Part of a small language model's weights.
Size: 26 layers, width 448, 7 heads of 64 (1 for keys and values), MLP 1792 tanh GELU, vocabulary 2048, 55.2M parameters.
Training: a variant of Adam for these matrices, 585M tokens, 8921 steps.
MLP neurons of a small language model. Each row is named by its layer, matrix (up: input weights) and neuron, and shows model dimensions 144-399. Each number is 128 + 24 x the weight over its row's rms, rounded and kept within 0 to 255. Numbers have three digits each.
After each neuron's rows, "fires on" lists the tokens most often at its 100 highest values on Wikipedia text that the model never trained on.

L13.up303:148156111112106139128143144134173155143144144134125150166123073152130134164100113167094143131140137129121104086141109121105115130143131110123130080116093136109133111120113116091131088142119148088108092098098117108179133179132130104112115123129107187119136102135128138100171161144097086111108144092135135091110150095183139171157105105118108130095156103154145111144066174097096167125098152111143108093158132151162146118130084142158093101177114139090138128104161106143102111097160134134136101099068117117086141124140103110131095103129142141141152112104110127120100171129141074157145103055131139116079153121121140099103155092120153146142142145157131120144149114125145159159124193143129113161162156146118134120084141129133153118140108121128145144083144103138119118146120140
fires on: "-", "\n", "/", " ", "ha", "r"

L8.up100:082131160094142175119113114153118142184149122111090127156167097096117130127141143111111126103151105112158076119121121105106144079081129154161135121149118103139078171129106084113111124129111147139145153108118171152154128098136151114118121082164094107150097131141119140147141133097153126127121111124145155158156114155122099134123139137117116086099100148120114095086122145154124143114115114131124150148115133114143137130134112118155110092072075081095133109133165126133131142165135057086115131101129146149116082123092158134133147128124071104170133124116138150122122110175100118112075141103122109120147165150156089167123131132110130101139104114152136175151160107120139136121168108109149108137135098133116177137110162117142187173089148135124110124145110133127129095152102115
fires on: "th", "w", " of", " high", "ight", "ing"

L8.up1412:145150074144144110114072089136133164143140136106152190062105132152158169136135083140138155129109068095095128091111147137136130156103168128153149161126142110087101103142112112179127121104107120143120102170084116136123150102113122143117102125106136115148147157129148141148163109138157127115157094110133127126149121128127131164170125119169153128125080119143101123076125114111102168128107131153169125157141127109128121117160157128128108107103117105115115142125130124113089127111145170125124124067121112133093148079095138111122127128123141100130154125125137156124151150163053113138124104137139115115160111138132121103148093135133169163150134154154141161137153126175137140144120132083099131128119112097149149151108131110110102124133135150088087143133098132188137112151140092
fires on: "ar", "ang", "ing", "d", " of", "ed"

L8.up1387:104107150085168105107155115110162170139136161126195163094094092092097137151148110111176111085168111120092082133157124140128154132158117126097181068122165139119092118135166143119070138152139145158107107130144074145139105074109118105124142118126104161106140110096115135099127129113107126140138099159147105155128139121137112151097146092102141092129146120155133107125104131138104131138064103075145070145112086122129117105139121155157109090162138147131167106110139161157146128165161111115096129117100138115112133107116162122124093123139109110142129164163152146120120133097137133128144133137129154081146146131099132114095110144152147115092136127103167168113134124133152177117156146110144114131101124111111118154111125120119081119123151133130162170120134113171131132138109114
fires on: "th", "s", "h", "y", " |", "-"

L13.up390:102103165153120081116130082137178117118171118110132150111129142099154109166151129112087142102131089148151155108178120143149159135154131169097137134164142086081097128118080133156126142126089070070136123128106172083112158130149151129123117165167125162156114102069148133116149159154148089101108156140130123113127148105130154098149083154152150203092131122154137091123155140121103162118114182139132095135129147126145161144128138142142128138135130117130113120119153123112102148112145156125154144099155113142144113185095113116136160124109132099136187178164151168159098075157141111130118107126154137153089169170156132112123133084122109110139148127093161087124120116122172123119162095150142142113187145129097115125105142099103117130144139114078118115133124116163127142148122129
fires on: " the", "r", " German"

L8.up1318:158100136141136118100139168128110143119154120122157176105135123076158129183150156112107125113127138181107113129112139172075153098164130136129114080155073131129112145078072111144127179141115127177110076124121095161133134110115121112163153134071081182087115125120137118132135169109087120135099111077157138126120142138171130138166149109111083129109158097160109139139121147127125118181148128110138150117107093122132123138129112133133136133135117097112100154139152135185135157103183162124111120153096143096157139123111150115133092097083124100143126137159105118141162152127057118136129127103164153129099141137156145074117153117113156138074084192109166148176119106123115113128117135103122122096148132125174142128144156141101124125126121101101153164085154067111120144182098132
fires on: " and", "-", "/", " ", " |", " or"

L8.up591:157178117155091088117097103086136158109103135085128136137130143129116113146157117132155133123150132112133112084167134129131130115126164081156204128140109140164100113114149136120159109122129113106114085121124109126137103106151131083134119104162052116132115150115119111129138144136125101120117124126117108116115131111147120108125145151083073108142137153180145114145174145160081126185174151087148147117147097078139114116179096104177159104128162091130133107103108113093176145130096094129141091132107142122102128119116080157149117128109144120167130107135120143111107142130071104118089112115131138128119128116142132157119127128163129096099137172109137090117135139128150174154125110109139120123136144157091123117155115153115098142095090150135165169128132088144142155141112175
fires on: "."

L8.up305:132130167138132150135153136112163146141086123129166113130153157119113144153150088168162166138070130107147101089122131130127132121105126114117105120115138116160087167118142127169114112129102093115106169139153158148105133121120153145140173116144093121154111150108123149132113112134104111105148143132141129152097109163104125164147145103123107136141164119104136106137183158101065135154096142151142127098106175184154079135135139176129127152120116100145106140126093130094128111122169155132151161161130136134178147118136119141105121175154114137142144114165113136134140122131091131125143087153121097128088178098115133125118101117148144109115102116130113114140150152164123173144108135112112114164160114111103092186146154198130132157085089113140089159134140127113125179099139079
fires on: "er", "ing", "ed", "ated", "ner", "ad"

L8.up1098:126166139138135141164132108151136123163105188123139127137121139081137141159168088159169122114136128149120092122109154075107139132118112131114104144141101137104139117120146134121147126121118117135103114121139114131140110129162145137109142157091106107122183147125114088145134084092130133114144104134086179173113124109138171148133136151111112135125114138190098098122146149144110183121125127109149089085125126160149123140148181169093156134155067123137114146148108174111102139081111095109151132090111135135161107097118173138113141146112102111116147168168132138132133147141136121132139141143138123151093103124116117104132086173126160121105169142110145123172116144135148146137140161094130145164121121164100128140115166161147147077134094127147086129126114109134152181164152105
fires on: "s", "ed", "ing", "an", "ers", "il"

L13.up764:164141103135130105172064120153107147128143193072139164122110100147111143117111142127081115120189128120152091141151153152112062107133130128149114105129117130090125143119146095142112144167124094138115121143136128143136156133104161082151213137123156117205137107119128076111170180119156171111160097116110207131105141105107121130153143124122141103154150086121136094117096152125125137121098164116183137097104131125123138130164125082099136089121091139129129139112172101121119166132122134132121107127125139152119126120132143119114171119116120128151143143134137165153109090155127117135093120132134117171176127161151125126069129128119181113164128115115131121128155125173126194071114129101086150129116155099107137122122107107167129114103120088136152083136143105158117168141121106
fires on: " |", "ar", "ard", "la", "ed"

L13.up185:127120150103121136092160128127149173130200112115135158093128112142134145180090145137101143124158114110150130131144140125176126136118139149145105124137118139137168090129156063172110128158117073141119069124130156142146111108118175121136150111144148145100151169096173146135104144123128064152132114157117140134096135129156118129155130108095113148119140121125127082124130123123123111119131127113098103144118120140108128110087130165143090114150107117133152142168168113144130173137098133092141129100136101184140119156132130120146160141134073119176136115166126175120109123174162169185122130140128084143131094158145120112109117097136160123147109157120151137142134150208116150117133153134113100111178181157128112090099122100176157107132071116154138137126116159151143183102111086
fires on: "ra", "n", "ed", "la", "R"

L13.up1788:130155148153137096121131148134148172112099172130139104111104155134072136099107145138101120152134114126130136065145153114144122129141152141139136132127112151104110081121156119135120108112132113119111131101052087178127107109134141152117106144115157116139141119124113107131150141110128129143212135152154106111115146135125093158139131119111093127134114131182152114128140166130091177135088136160175149087125117147160101164136112111125116124128130134150087118165127081108115136091145117119117187094139127117117142081137116107114147131127154131120152181138123173130158104113094141100119141143106103132115183133095139131162139111183134107133123118121110154157126136135098149169102171130128110115153129146122102129136116124125137117134132135176080124158148121124138111120140122
fires on: "ed", "d", " place", "ated", "ation", "g"

L8.up556:151142135117124112143137103145134135131102147124136117129161118115136163120120139079117166118120133127128121109116172125135092158116141184116108165137116128136143087156123124146151159123127195175127120112118127170163113151105133153137135172126142101165144126105093114076112109129122076117122102105196137153141143113095129137105107129140081109168141102140167097104141123133096117133104116158140147124134167115126099144105128114096085145096119120117112122177144127120148153085128062144156135083156146141143099141140145199138115099137144137126105121144128124130081116114108133184111105148099129128152120122120101092109090153058107122181147152094141129118120137139134140120109114093147129114121140187131128124124201149138143098108123126132095117137118112144146091138156129
fires on: "z", "s", "ć", " information", "č", "ck"

L13.up480:138157156080105095151119108125153114113129129124172137160109152129133124148153083133166169148136129149128137113105129093095151106102129136160137107134114097113137109113130146152137119144107162108116135104150107134164148102147169132150134172085128148128128155080155114131142142118111101172137143158127161136123142140143102136130128155126151117132148137131097098115107075098104123127105093112096162133135084099160117167143116090092163124099068121083130112107116167137101120087107134117158102086147112135120132091077133124115049132096131138123116132095139113120134096124128143107139093163138096119163132181145125138150126119151119105148154162118113147158103133158154176096099136148128140113129102108124120132115131156149138108163096132107116134092130116115106168151169103
fires on: " by", " of", " and", ","

L13.up1291:123119161153129160121120119106170158088129101099134137124145106140106148134095176143141207102113106090152136132144132117177134139086131116131133146097108074121118172138146165115131089113119141116146128102136108152133144138055141112145150126201137173129164151111136118143143142097133165164110158086115121167146140124112153150076115120098145150147178149171098107120167114142167096123125140125100113101103125153113147109098150112143139126115145144143144141125097125113119107170147133120121108142120159108112100132173158147139156118122081132142090125103118125168074153142108083126117136137129138170165112154138095172118111139142149109133154129123158171113146122107133150132116126109114114099154157150149154133138150141171153142132103118124138098132124134150106145153086156
fires on: "er", "s", "re", " of", "±"

L8.up277:095124155127137072167120070132130150157160107104152128132081098161140083165124082128136157115143136143135169101125126146149151145124151077119112080106142088180137091156148122109146084124089145155136116154165060155112166133167117143144126160142108153129074135175159149130128172146105112109146123131168131083107142113117160108153102114098114158085186121162180104158151148131100109159128154105147139083135118104130156128168130115160123133124125114137100133102125112098123075114097159152147081150171145110117097171123135131125086118083148110123177109179117116171157133143135118093102106142174105140146135142135119099135116121136173106128110145119123140164104105103148167099078143116126139117176205133082083139169128128119131137124114117147113119145154077086149143137143143
fires on: ":", " ==", "\n", "==", " by", " "

L13.up160:112150114125090184107063131107105123093142137115126152139127138111117099139125097123156140123147116111105131098153146144130139119111138149098148133136152144139096158128091107099118094213110117172093100154103084155191089140145108103171136100170063146124134131163127124170155090140132161128140127135141148143103130137102125143134097182128120121122148137103158120115115113121112142092107115139138168132131135150146115121136120109158140138121116128148105123110113128132129098135098098129147111166081149107106136115131133148087152132108122100127121173137108105140079142128103153103084126100189107134129157090098098135113095152144174143094150149148170124126088122120166151112136103082125120112109130108063113115139149138096078124079129121115109133112169130153181148121126167
fires on: ".", ")."

L8.up1513:121123138143093099145138078123163098140140133147096115111146157123115107187129132140170126090128087111087093114144105108191125189140116145126097100104143132170017113179150138161150110141096151181135133137163134113159145121133130139123114136125113139136178132103128097101145129128142131177099095095143134145085092161118128112119160197134134122115133119143126121138133155106128169139107136127173150119137123142163105128164076146153134121100128070094142106139100129148148109139127115111099135117192112123151112093135122137124140116113096105097118119104110121107126148132141101173170127134114107138131132103113157122133146097140141094103101127130111098132119153120132118130114126109101109119149145106118128155120101132142156103048088154120100133154168118137141142106124138
fires on: "er", "ci", "bor", "ist", " director", "or"

L8.up108:178072152093077169120108127121138082155123125102130107126110105098108163083109127125176144077107120104108129117118151093156118118097110169118120141119177157105151118164125104154150114144075126130157150130166067136142143139191124107102131130162135100124132112170081128148136122119130129100145146150117165118126129115110117135136119122135066126202155126168128150123112134116110086153118126141143114123168129136130146158136156125089104102126138146161137142131103121155114126101088138091121133139145115149175112160190192148106125126141152128157172147115089151137121091132127121141139140138152132150082104139139145131119089126092131153160149138181105111151163150091137119144150149122133167125123187114080076144143156184125108142149116127083104140156114112107125152130145116
fires on: "ch", "is", "'", "ner", "s"

L13.up31:134152166111131120130097117111139139149157143148126153098113147099144148153166171100084173115127118126106162094109159074145120127120104103128125139119122131146127118104120122138142119143152136115139115178141112150145097146140158143119126133118084143119163140136161176161170100122130139149157124111121147144131134126157168112152140113062100154163109108174136105153155135134106114095130148099142092118116105126157124118109098123161094143126128094132146123130197135088115121100142122091193135154138112116146113118099132135119152135120092110125137101141140125114155124102119116108132087175163087152121139163179074142099115089075128179126099111113156117127081133157138163139136121133128100074125136128114091128110137127171181120109148107112107147132127169161130140117104134
fires on: "s", " of", "c", "tic", "ist", "ing"

L8.up1489:144135092134154133139158142126130134111131131164122107104150136104122182134135118118113157095130128097130113127146140123145070123109153108169136134133127184118093175147142084123102118123119087150092096135122132111174124130114177126130079148174160103085135143069131128161125096153125073140147081126110107148130159151100105141086142152137129105141106135114116113163086161158140141149165143167134142130098134127110130148141148176172109099096150129121130155144098116169111149099099102119132108129146156106128146100130106130131157109107146148134181141115124135134125183130125124126147128157141124140083176123175108137089164113128169144149129090147110150172161099139105079189096130128091139129137151125103169152115135151117120119106090138161118107177131127168165134126096132
fires on: "ri", "ch", "ation", "ce", "tra", "ite"

L13.up1389:121177204096172129151082127050145141114163178114152142105131085150105125132128117134128106125144133146147093106113133113138078096115110139118135118096140128132095105138148077105130108139098144127149136114160096135152110143141155143109151170141111084107126119158135108135151125187131117168136105136157121107119121140130140168143118094110091150130111141124100147077149153129155144126142156148097095096100118111094133134144120145143130110155110132104155122110158127121130133117119145129144122142146123108135070152094144137137134132110129134145118073123081078086167121153131117118110151106125123134144143126178116103090116109118181178195119096138123112157100150125128165150147089140163143113124133129072095131136137151097155158099153109105099119066143071143151160116130129
fires on: " of", "y", " no", " pre", " un", " "

L8.up1422:159134175110134102119155135149153153149124137088144133152147111106115107126099102120156136102126151132162134113122167156125125102156125138149092128124137127087150159150170110126139159106121081154086135110163136115094162120154163104142102097149085122146111128119106088134123152132127082134155121103139156165170093142141089120129132140167149151140166087103137155157161165096137170162154135116134127131153099109165140127156147103127119144156134157151123126158153140137097141107115111130118110146126100116130108123144151124146121133161172112181160150125135157132120103150065101132102116143128118161122155107104127135121108118103154138118140134162106119162135169142201183118124128108144158092170127148100154150142103121095131099128134150077122177146157116114108151210118144
fires on: " and", " with", ";", " was", " has", " is"

L13.up1400:128169129128145115077095061074124170144171169094149151124099111075128138137141098115116127123119095138092166111129148131103124142088123095144155134107164133098152113121145106115169124098083144136144103096153124133139149112116129143148134163168119153133134149157144186135122148127151092098145113100136124121143122138102119160117104067085139115129117156125155100082178136130127163133128161127123126140152143094137127137142114131110110143137110092089118126153122122197118115119122126154141099095076131126151114153134111148127157125142152128174142123171135151102157109154120088130138071109161122106137119137182126127136101094116104138144126117140150136114118118137120141146113133141141116133126150087145097138137102100139115082114116154131091117116108135129082137110151100
fires on: " Mar", "mar", "n", "ed", "ar", "85"

L8.up618:134174140145144134131089125144133152115123122090121147156157147072149103124131157130092147067162111098120129179148132113120129115134154120111126094140125146087054172125112095125155149162126106092149137131105141170120129095134160120117117139134145151109152113137122144112120173129086162115107140164123121127117090098146110140125038153150092116109137132115134100094137146124147134137119122149190136135163088124123139162092124183128137134125114133116123101148134106124089115107147156109142127120142163114151145143068130124104090113116111135131168142103106150114121110170134104145117095167117129093153136128118138072131145118086134149137152127192126113114136140149145108125140092138114121148158148152099149102111125143080100125153136080179099108122112103139196108128147150
fires on: "il", "---|---|---|---|", "t", " United", "or", "r"

L13.up285:168121143114125137110099111131107155164109126148151121124147089147108087144126095121108142135149132125101157117202145125120126099153107122127156140091153138110109131134139085113136106128087127158090125095125077202097176108129139094133124148132110165134146131120096138132122144140110069133157149110141082146131138158123107130166120122174102156071121103090172137139169133147125171148109114139124167162152155105144147139170101063100139126160089105138163117123110142182117137112153157153097100113137159191126127147107135167123145092101172157121126161129129129107130092090102106151144132150166152124173105112144106160155101118112106088147159078109122141146156121108126124114101086121090119134113151112130144101158140106125151122085054115138127138109132110163106139111149152
fires on: "t", "et", "f", "go", "al", "ge"

L8.up1338:134125128136117088124153151118100131181142096062130138121116084110121117113091136146122116165099091164093114102138143116111114134157113179113144166132159140140109175123118114151128136117148121109155139119127130144106150164122169106181115116095132112115135143112135123151158184134175105144150105162124154135117162145117146127177134178135126132106122085125120088149127212091113159140090142153128153118144153131135107073126117129155116103107090104147134094115116065151133090140058162084124108189091142108134097120116120120149114131116124111127108167170107120103112148148144144106142095105142090141151117176114081104143152101153165110125104108135116111142133126125120113118147124117160127149131200149096139140091143109134131122160115134153097108143127112154120124142117125
fires on: "ck", "ab", "ed", "T", "re"

L13.up1677:178131115084168142142121128168143127148136120122105141118136123123062087135079152124126116123181143147155099119133146105129132117176122151142142115081141134157114117143107087120120125115082107106109122113133108126137135159146182144145137130079146126124160095109099092105129115137104090106124091128152112124110137126134119116132128102132130165137113165152138124118155128093138129141171130152082104120128107140109123143115117067143155156136099122089131123169113130125144142139176108112147065141114104120127117119145152127118128138134111090115121128155103118062120131154175142158119121110143205117161133120143132151102136161126094099143161095120157157103152120096100139115133154165109111113110153107134106139132103136135147107103097110079090127126172151135104174123105159
fires on: "f", "t", "fer", "de", "ter"

L13.up1117:146143145155136142126090139094115168105126165143101125087142107119157163197145169114112113117132125132172102087146104118122134160101154113091155115104161140119100130123140103118113120152159108162110146091079136152123110135146102140130167157127133129072086132135132133136150150116133157111161094160158170105120121140082178139139124115097084106125124101115113109097124116138120177103102117110171160172124168089097140131148123149196090138142123099144150125105141151152118094104117104134151125121118086111104142128090148118142161144129103135141167121139079149166122124191164130125139145121145122093107148066161100109157102123143086104121083130099138128165079131118120157123144130120101081151144144138132174116140144141113153144122148120145132095098114109112159157135131162
fires on: " no", "ed", "no", " ", " No", "16"

L8.up937:118110110134113124153131179117140149129132168131141139140116125122135181121104090121161128153172101095136101136130151107163104107100104133136092109112184090071118132122188126162170136157136058113131151140072156095128135133141129127153178127111122077131147150165110096117117076164084150142147146105084122114108087176141120137120109168113114134146172154176133106144126133134126113139120126118150156100116160119130114155122118140089137107115094135105131118149126140122113110144085111114125141151104138125126147126127134111162113137140120108132109108163129135103152122186156122085130122169124105100108175125159141123147120088163149116160100150137177160084141127174156126118114125141112160076147141150155092134147159163149145154100105182129103172114145136130099181135132104
fires on: "d", "r", "er", "el", "ed", " Mar"

L8.up1442:116141128129146147136182148104152143098129105156130133136151170136077094129137142099162114094147110122108130117119128170141125138111137134091128077148130142111173135087132145171133123135122089156120114141123130126127153154128115121161144159148118125115141136147187114146137140153135105123122088167128153115144143117106120144155118146118135147144115115163128181092108144098140121144116125132207135113138143157129125124129156108120108171124105121120086159119141139177122133109149172117134103103192149106109142109121149128141131147102146092123111125147157147092089149187101047136122148175115129140102106114104076130161156120105115116099124139167096098157147165141163120139161135122138096130121133122120133104117110104155144135144130110120127165084135159138129124093145108
fires on: ",", " after", " when", " until", "ow", "hen"

L8.up1347:116110119113138111114133156093122141143124131089140133126112055122090125120095124168145148111158151133141136098214098154146132122150102167159104132111129113119154114130109157135107126151110117140100112122125112134152186143117122125093153128120121148126121123145088108141146166135081107127133112119160148161077160129112134123103118137152155110125107134091090141146115135124121117141130144166144153088141110082120187135102125091096155116135139116119089143149140138168082093152101115164123172090108151124136094146108135110162130136108172102148132146171089152151097085151161079120078110172092153107105155131150085140084096104118129144143105145146136111105163168140162187140104127124141113121139116129114161143126137160139102131065135120136158100148139125095097108120137170
fires on: " and", " |", " were", " was", " to"

L13.up1410:113126119179132102112096154109135162105166175115118134122138107115104120177130151125135126125184113088137100132132111138159107143116152119135126137105115147122135126133115120086118122125164133153135122107113141125113157115149149124157122120165098140169104138107178175125172140105134142114132087127123157133144136092116141108113128111111113160139201105097144149120136134158148116123165135161150168137188138142138148179143128103141136155099112130117135141140158141175109124114137104110128149130127113062168082116132120140156088149116109106157116124141180171155119142141112123130127124155180117108064130117129108104082149113110130122112146103156133120119132210108151128124152131135141106148152158131169132109129134111117141142050116093174083103141126156118157161146144127
fires on: " ", " from", " |", " the", "ed", " to"

L13.up954:181127119166099159154087138106139198114138140150133125126159144106091129156119144166130153157123115108126155117147139110117138171083150171157098133116179107161132167098151143129144095151131148153129114137118126170147141139173134119155115118127084157113126135111146084152133105099155148170127128108168128131172132150119126174083197132132111152126128111154098157145161126131134121145164111164141134085155106124144148152112137131118102150137120118145096149160122120118131117152098149170098129122144167091175155120075140143122160131150086122102146140127136133076079147155152086122149125110127154151141153120119133133120124116132115142162137150144137098137124123116117099103096102116100126117094102132088117147128143131196148102098134142121159100123134111128134145102130153
fires on: "es", "s", "ne", "fe", " on", "re"

L8.up1055:126127132135104081141112137159113152137134163085135150106113159084125127127111134185131127135135106145112116117087119110177122132159108113099148114124112129130139130168157124117153098153104154129128119123085136144143111183094151099168099092120110143135205092115120102082130129181175132165131099150100159175150140176111110162117116118131131135124110122094137096119090113105087153137072131178110126121127125066151101141117128118181143126142109111154135158106140097122085132160108131149095123134160127131124097147120151137104158124101117109157171132119099140125095115101127182133116135128125079109153160136133107171092111100148110154111156120140174128161127168188098110123119175117141108190112121143085144142103119125116152129139157132106129115127137117133135146141086125
fires on: "al", "y", "ing", "ck", "ed"

L8.up1227:173101178177113123131117126119150118123129095063151105111124149120137088106145130120148141136128134108126134081140162122158154168102129151145124128143115152132094134132156087154126137126160128136165138152112136121097112124174110114148105153122134139129131117105123114136143161130178121149117104106101177170102112104133142131075077080107113120101123121136143116134166155108112092114125166151123136077099150110135113120102101143098156137176129098133162118106129091140128115105100133112165145122119098111129116122127144141123165165153151110191159171089156139124142105197107082151119149105151113119124160184100148098165087100150143090119121150114152156157104124118092113117125111107135152147133151099123101088092128095152131087170126130101110122112123135162140134103153132
fires on: "ni", "j", "es", "r"

L13.up820:144175150106121107106147146176097124133153137126143149144162120121165108146158133134132093111137139139092149120140116126155134115137145117121119116108133091153120118133108075151096103133185141100124137125160136149107139133140141141124138136126079173146150118130111109098126120094151126121086104147080136110138141109156100129094085117128134114123165162149138090098131172126083085119149118170131124151108120093126106145122107111119135107113118100122111135136137087172145125119084135083149113110151130131139078143091133156159050136098110110127085180139088126155112146137106105116150121114155152172148132147122110138138084115116107119163181121141091163149138104138120160116130139132087129088171129140156140139137147170147148146113103113131166123153126145114132188099123106
fires on: "t", "g", "b", " and", "ment", ","

L13.up188:164125098162137095066115144121130117160122149095142161126119092117116084146110074176150114104095131106194117118158119127138109108135124161114111120148147151137128134135128127117139134091118125139125120140140137126115074162136176099142156147121171136159130135155095129114129091119116141154119132145144133121117078146123089150169155081115112135145130147161119107147110095105127107122149179152155100120176117125092164133141127143137099078124109120103096134141145101161154137096136196075123143114167117111130159158141147104171139114116146117152161147124144155172111110095169137145116105154143109124165160152135129124124110137102139127108135129121132149110141075141091131158163152135119136114170166105131122166119114153134094093099135123114078138123119118144112161176147128
fires on: " |", "b", " United", "at", "er"

L8.up1164:142161143115068134127125112106158112120157083129137135095112170112151127149115137116140130127139111088091152165143156101172129132088142136117175170100131153158159156089110113156104143120108122163103121137150149145133105158136149082138125141107115141134161115147111139150140125147113107175110119145108118110119098114118129160096132125129152174168118110134151083125188210132131120121142116150130139116120128103115122116126078113109155136134129132100165127165142110192163121126152092062164100114182103139179122171096085109132117113136147112141111098151150118100100117141136119124116128116131107156124132166134128165126124097126104097111140117102186160104109108140118143101107166143109099129128132144111135160113149131123138106101084107113081130139182128111097142136063124
fires on: "s", "h", "c", "m"

L8.up1207:127136142117140112144141099152169148122161135114181117123131125124121150126135128170109156105146104134139132147140141137114142138114127128146191112110126078105093173145130109114114107158120165112119112123130134139108116156130135156123162136179075104117106105194122127139109112112112129113122135116127115148140107188109100194140137195141134127124121113162131104059094114112088110071114125136157115110109156110162148169137113161154110099120111107125168146075139156149108131097153165098111146143095176110104125128147119105170132182145102085175161134143137156088153123134163137128080115089137140156130177108140106136111095111126137122135144122122104139158119132186150176136159148112140108115122108131096103154127165131164092130125108124133135134105162101131089127168104132
fires on: " (", "th", " with", " \"", "w"

L13.up571:154112135117130074135134103138126108125122097090138118098122071124136098136147153114105165141116134109122107141108135117093146156106147102114118073106147142120121147117143148189106132143126102140086119157157104140166134160118111109094119132122115154126116124129149154121137105154155154162116101095117097112115151170124127132126133147115151167111136164131162105140149168105157157155152180164136101126118132089095109138132162119108139124115130142134148126105119139155104150166126159108146074095096141116166119113120102094167141137135160107090120128114177123125133128090132167110147150107089116128113142117102129115099130106145120153118104123163121132158166125128109135107146125120135123137130085130135127160175109115107131124138127135107087151088097134141172104168110135
fires on: "–", "amp", "–1", "vol", "qua", "equ"

L8.up474:121139124150111097105132116123121180089129142141122135128182123155113125109135146159151107102145118153071106139138137151114085117124099133131100125118077122079130130136155123123131089121172101121136077125089142152207072188140118078128176149093124147161138141139165120146135166144142144119159123141197186164150136138117148126165116128116168153103126117126173106137124165113151097085118114111106110160142099149112143113112182118127146122115127167108130138132137112121157139120137101142099161123134122056113135116111153151099151140129127112129112132116128139150156152159161071166119084138145163161134097119115083130143118117124128156093097178139115128122115162139149114115134141119107152140129124120125099118114129145126141121078131111146136118148121172085124155110117149
fires on: "now", "ver", "ra", "hen", "or", "ow"

L8.up99:147127167109097135132103111159154157130142148145143155095122136116175115124108099139130161112178135159150135106131115181154141157152094135090123138150206095139130114169120126157135108116113120154143144140091156155157139094126117133136101079114124134068123170105098125120098136137223103157107142096119118147110161153154166096082119133139134148150112143096116089143147142138134177161132145124126155128141113130133069124129119154163188111130100098062141118141160123097061118124137137150162145107139137045106132128099127125116125141117130090139114145112134146086101134141113083176117123118144050170120128114128110145126081157127136085115102135144143154138131158121095109140117139155124127124164142103146153100128092125137121097143109126125093139148127154145143103084123121
fires on: "or", "ed", " of", "mission", " President", "er"

L8.up218:125116121176143129134125105117137106162099101137139158122089083088131136148143110128102197113109110140137170122134155149121132135170126127133102124157109141168122116139122143107129154156123165131125116108130155149136109084158155087163107151116120153141092155138156125142131125153137137142153116136173106151104114113160111143148131112150087145154131142157140117125156082125107161222128161105118191081132128134128101112174115132121146101143123110174149107123122119131114116101089107135143134108156142144133139144079112154109104147129172088155144168119139139107125144134099135151160063136135108111115133112143139138091116142104157129113148106137094186138124144121112146110146110118119152155159115105079124136148116148154108113105076145137144148136159143096140117171083131
fires on: "\n", " ", "u", "ence"

L13.up1240:153157130168091149143146136156167125155141132137134131119133081136172143162154123150135126132102125083130122115093122134161109158094151159125138114119140129139141132153146135206178149093113131164109127095138088120148096133116166120103110121147109160117138156151089158106145142130139072125128127106139108156164107116166129125117122110084102098166113132082145118097156117120113105134173138135117140141142184155138161145166080159074126146149143121107110135148111103137127145111149129112134124140112105142158094129083130115134152137130067097172138147105194097152098115149143147121114080121129112139104143134125145103132097110129144146172157150138125144118131117135109159149143127101108110100118169172145141078127131127138117108166115107077158084135161077148136135149108147
fires on: "u", "s", " Mar", "z", "ć", "ș"

L8.up684:142122125112105108120071133128117132154166154100133119134146143124089104101155123160115115126154166098117098114158153158117103134113125118158104148125192135148077114166117105152128119134136109125161129106154088163109085159113145143172180152089145131101205114112099137132118146123178149147159073135069165158119144111148117122165138106102125153117128136147132139141132144109109153164169168117153096140132093080115109118121162110165132060134129102117120158176095151157122137137126126133111171107135173145133134103115129138166098130109095151150106114124153140094138127114124118117146111080128130157113119113150122131111115086115109112120138119128113141137150087148099185166134119146150120113154158101168121120146113145151115105122089150106127136159134068173143180143096142
fires on: "er", " |", "ter", "ent", "D", "k"

L13.up1540:130173112126094124125091147142131146143142100143137103095140099168103109169117134134105159101133140134098165117156103095147150137124127115112140099107186129114126135115179118114132179163102108120127101149094128133141129143165118072120135119117151132117142138122155144144125138096120108156134111101092131144098135118118105154147122124134104149121104113135162076082126104111161188144103157120163139140134126122115134107078148092134119143121102131122116093121115115131081104161147116122112099118085142101111104123135092153143139134129120121161137107123142140131145175144175154112120150121106096114096141116119142080122146095122122144112119106140153115141147137132131136114202113115133106189158199139111145149107092091148130099124094150105119138180127125123143110151121144
fires on: "–20", "-", " full", "–1", "–", " h"